Part of a small language model's weights: untied embeddings.
MLP neurons of a small language model. Each row is named by its layer, matrix (down: output weights) and neuron, and shows model dimensions 352-447. Each number is 500 + 25 x the weight over its row's rms, rounded and kept within 0 to 999. Numbers have three digits each.
Before each neuron's rows, "fires before" lists the tokens most often just after its 100 highest values on Wikipedia text that the model never trained on.

fires before: "1", "2"
L3.down1366:479507489522583498505510471494498481496503543460481465483489520509504497499518510518495514497510442498476501493514479528462528469467528463517490481533500536514495504513538555492514490542487515541497547506483481442500489492511472501466490524465555477465506492494473460484538533502537543441

fires before: "\n", "\n\n", " In "
L3.down831:493517449489488500520497491489474524492520509504498455454462498490442451485493512483478514540493522462536521500502519507492483473531522506489503507501475494458487469476470525513514505500506510555528470489503465494498561528487507521511514483505510530497493506489499478495488524500510466473

fires before: "\n", "\n\n"
L3.down857:533532507450470524493472506470497476500466492510491500500468483525495546517513553456473504530500520496534484465502490493466503487538481466483497501519471463478513441513539517554502514519485486527499545474508535511507546454480488473488474502461465503505474466463472506482507517513483448525

fires before: "\n", "\n\n", " Report", "; D"
L3.down1096:549509508503546443526467561497478480528537483459483477474505516483470483513510530471534492540446474478497449487505519514552504526488466515576517518510489491457485510509500486490513505497486526503498494449488499478480530478493476504458539506449463486516487523498532511510487556518482504498

fires before: ") | ", ".", " | ", " |", "; "
L3.down872:513486487435532514513483508500548520533500510525501476542477523538533478479517474475500494529481507507513517494513476468547560502517502489525509473490499475460526513500537493538440538544488552481490519509501502535513519493499511455504483467541500521532502464506523541511519471475510466524

fires before: "\n", "\n\n"
L3.down1089:492481498517527507506495499494476525458524523495529526472455486499546492542541480487495537479524498508545503483495510543511505476524505508544479457514510507476550468532510489541479515547501448479512546495472513510529488454494482497513498469490472479536478511489481497524509508539495485504

fires before: " | ", " |", "| ", "–"
L3.down1136:512484470503530520515503520524516505508451516477494510497513476524524469522506536454478498477498475468464445520515520536534462499461521495532512477526524475545441480536491495544509525488493531504495485505506436484498489511470517538535554469498511494474509486498505490497556512475498463497

fires before: "–", " | ", " | M", ".", ")", " |"
L3.down613:512503496499528481493520526486502541462483490486504511477481483495468477513504530517517499516500509447493480505480506504441512532480517502504490488513501526521507468499475515492518494521456517504487506505456484508484510529542493569541494439524533484540489468488500505553548540486520513514

fires before: "\n", "\n\n", " =="
L3.down1372:543502496482537524446472500504530509530504515511497485511505465498476530472560475490506448503523497511512535516505507556512519490506531480471469489510473543478489471498464460492504540501510492482484526505486515506498535501526525496544505517521501456467522494526509467534527546539523483513

fires before: "1", "\n", " "
L3.down462:489524539520591547520502549489444516517429519470506473527528504515505516493492497524469513505469553508510459531481490498495517466491545490467528474476533551523518497503513509522475495490489455482499540508466486448492539509551526529483497516507519468469473490501495528484479506473457538445

fires before: "\n\n", " The", "\"", " In", " A"
L3.down1121:516486469512456542500490489500486480485460488518471540513516502486546455573490504497502505463490499519449496501484465464516537552478495460490526504501522524493539444505488477510483523476560493550506477536502511477535502476517502471497531508480516485484501471487453521510498529499454516482

fires before: "1", "2"
L3.down1179:489483524503530488503512515468486508489543486529500514501512498485458495480446517498521523535536556477513492467478518491475492478486482514486489519494514507493468495507523506505518535497540480466503538469501509442530511485480503501501514496492498474504452516464570528529467521475505493486

fires before: "\n"
L3.down688:527478529497529473507515512521467478509495500488524517483500525524517517524469506487505545485520476512515505467481518538503535513510499523443550474485481465450500509544521535492467513490484461517465500496460474469517443524492493492501522511519508499535493473495495525515498507486476482492

fires before: "2", "1"
L3.down1434:552491466514536461535495503525484526460529481488494527476475522480496479535493527507513517502510533509501548524529486474521559518456493504504459507515459505528477524507522487490535515472470498474483514551495451508507505505521488520519539496514502495472520526447536486489473467478529484496

fires before: "\n", " |", "\n\n", " | Apps | Goals", " =="
L3.down1206:480518526479520464499501510524549502504515490521452461520457483493470474557489484513486477478488512500515473474510517543524534548493497466529521513479553504564490458498489484516461474528535503471485466492546532465483541517502535524485500477514463460538487497513512513464552486517496519509

fires before: "\n", "\n\n", "1", "2"
L3.down400:502511486495550468498530502460501505500444495549542515504529512507504542505519562505473531491477533504461485490479556480504500492516471501484497469523492493527491515550523501506466518506517495523497535510487476484552484478511526522518563496505511482477471465480504511551464507494479492472